MLP neurons of a small language model. Each row is named by its layer, matrix (up: input weights) and neuron, and shows model dimensions 64-159. Each number is 500 + 25 x the weight over its row's rms, rounded and kept within 0 to 999. Numbers have three digits each.
Before each neuron's rows, "fires after" lists the tokens most often just before its 100 highest values on Wikipedia text that the model never trained on; "fires in" lists the words (lower case) most often at its 100 highest values on Wikipedia text that the model never trained on.

fires after: " has", " have", " had", " would", " to"
fires in: "been", "be"
L10.up285:493508504495504512494531514465522479474532486511518494505511493522520502475465522495475522551503494493518520515495517445485459542506491506481489487482530541509504508480532505509467500555504490489494483487483502549507501502471476474479490491518480514553513495490489554519463528503468468501

fires after: " ", " (", "–", "mier"
fires in: "1", "0", "10", "racing", "99", "league"
L2.up370:466518494555495497508600476518493506492476486480550519525503512483496492467559513554532516504458457482513521469478507510505509518455502488494515522514468477482508453500517500487516506493469523513474507499498498551514502521551491453509500480550483502489479475471491436506506478486482542466

fires after: " ", " (", "–", " air"
fires in: "born", "mi", "1936", "1931", "1934", "1927"
L2.up456:511510521525497511510552523449486492474475494528512500498535514504530528494551535510526470474483469512500568512498520506516475487450502491501511545473483492496486487504500492476531469506490500478491530490515494525476520475504530489500522516448467514525516477514489508501517490520495585519

fires after: " ", "–", " (", " V"
fires in: "3"
L2.up356:448523473538486505527478491529516540502476492487524473486513496475504484485536556554497493551528471502525554504506471592500493501466493477487524501513456516479421414489505502489514497535494545456524552502483483522486483498503526522542465485531486499501498525508484468506483531505505484506

fires after: " in", " of"
fires in: "the"
L10.up704:521557462491476476516522513485492563530516476504453476504507467519508463506496462486459509512501475484501488489466488522483521507482521531519492467520516502497547497476453510488490549517463559516515500541477527540514554511518512471438507540482518499528500506513511512491467516530489534504

fires after: " ", " ("
fires in: "20", "21", "27", "26", "olympic"
L10.up250:496489481504456460517522483478510497464502504483506493509505451533467462478502512475486481475513471497514552465476521485466481468488440501533497463465510447539483436491441517502505513515491536495456515482453530481537510503506476497514454545495517467495525509501516517493479519512526485512

fires after: " (", " was", ";", "sh", "iy", " Jack"
fires in: "born", "marshall", "aliyev", "listed", "jackson"
L4.up489:482517485466493455506519556522475478477477497485522446491470508522490516504563540515495523505482507477514482462456518513518492472529530523475501459500453480495487481506514496497508467533474509482516493520491524493490446534494511522496472510491450499505510531502533515514525559485492524479

fires after: " ", "–", " b", "."
fires in: "13", "18", "fifth", "17", "bought", "21"
L2.up116:478493480535507495533569481505507510520518536482537460460476508512496476477550535541524514484538442466508503493500484540519475472492518541481467507536454502492511463490478471545500514528478509467486546514469530523489491512489517528536497493491483475511484492492470499499501472480502451502

fires after: ".", ":", "-", "a", ","
fires in: "a", "athanas", "académie", "française"
L11.up591:489559528467469487496511508499455518480507518515503467476523500489510496447487458473519475495506502504532477483497527510499500521456471466505486486515526463492462501496505533510524487482468527482518500523480502505484546488489521449502461517447523517509495472494446498496510514497494490441

fires after: " "
fires in: "2023", "2024", "2021", "2022", "2020", "2026"
L5.up562:517475498481490517499528482521458533489500492521517478476509527473498466480514511501518458487554495498536506528492433483545499511485496468510481461504509444535485496445519494515466519531490500475509549474524523467500508477532483494527479539429507499492449436473494516532536520524517477501

fires after: " ", " ("
fires in: "27", "28", "20", "22", "23", "30"
L8.up49:507535510504490449504496492497489474438488511499506454486465530504517522497513515472472503478499535518511510439474479531504525493479515553507465515503490485477494466528522482491539491498490490452501497484482523446531512488509539503498473493512496503527494511466501456449470551490531477511

fires after: " (", " was", "is", " im", ";", "ars"
fires in: "born", "image", "weissruthenische", "scholarship", "facilities"
L4.up619:502546542489539488544509477508520488536498469523516446493503505431463516485467496492513487511483494489514509489523496523485468524532521510500544494520460478539494503512518475483547528507508469494472526458479460516519463465505464456524503542528498481489452521528557492511542509497540491496

fires after: " ", ".", " Y", " League", "–"
fires in: "however", "one", "your", "1995", "1997", "1993"
L2.up307:497532524555514523508598526515486547550483510515464424489497505533530446460527538527543523489498482500502525516491464530540464472478500517498481490497493434487483505487511496524533468519513518475533499510477490566504457511537499486550505497487474492478503479494478469508486509516501491507

fires after: " "
fires in: "4", "5", "6", "54", "that"
L5.up178:492484491510495509507553529521483527495485448471498477419480514497475489537547515519538522501538498530505499481489444517498526509483494533505499494489486460471492511498532503537495504474462520495511467497425553530476549502486494467492537478469491490527469487510521483456469516497552487515

fires after: " ", " ("
fires in: "1991", "1995", "1992", "1993", "1990", "1996"
L2.up705:477503519509511530508520517454505487556511511480497495517524510538495495494522513513516489494517476493508522475479498536494472468522443527498478509519480497495503500492489503513506517506508494442463541535475495524506501484454511515501511490558482499492534504496502511487518441469519528537

fires after: " "
fires in: "11", "12", "13", "17"
L8.up647:489499480498497515495518479555494522524498554521508482476501496515459495487530525433497511494483486491493527453477472502430483526500484500506495501554452499500471466520474487483481469516478500469500539507511516465533486474509538513518473496473521492509487504464510478487516560499525461518

fires after: " ", ",", " South", " in", "."
fires in: "japan", "7", "8", "2", "china", "4"
L10.up256:482520465441503490491504498530471523518496487524500465469422500518536451497532517453495489530518465515533527515493465520521450480438508485514496499454496506487530514521475472461497483538514554448516514469491500498505497476499515475470504479504473496496510510527521537449513509501507520485

fires after: " ", "ick", "7"
fires in: "21", "43", "kickoff"
L2.up215:469512435492487505518495484534493511510528515511532475456484501508526486471530545498502506506554510502489508482508450530490518513513520505465466500514463508466479474496502476515478499562493499379461533473500492519520470471496553537528470478478540477503504493512486477512453507492456486494

fires after: " ", " (", "."
fires in: "2024", "2023", "2020", "2021", "2022"
L7.up77:509467494501474494482516488497523560457503530511539511485535523481448497465464507500475483469552503504524518483459507503504521552478455496471536511501494485470511473475513523509511515493514499498485463495508549482463481421464492466513480563527463474506478473481484451525548513542499466484

fires after: ".", " ", "-", "–", ",", "N"
fires in: "8", "9", "4"
L10.up230:478499458481500515489483475469448557553517469500489493520481487494459481515545496511527497518537455498496520483479483526527464487482456470513512530501493504458493536540475482489506484485465501526538512491530496474480468469535477470527474478471495468523465512507510434464508497491526512485

fires after: " ", "–", " (", "."
fires in: "4", "24", "3", "21"
L2.up187:465530495546489474531481492507505538498514513473492480471498506512507480484536567536517488559491478497495556506496500551521476508478501489477488484492502498473425441509492493526532461481506523498529580506498477498485477495484523500515469483518462495545500535489484445518480534474533440520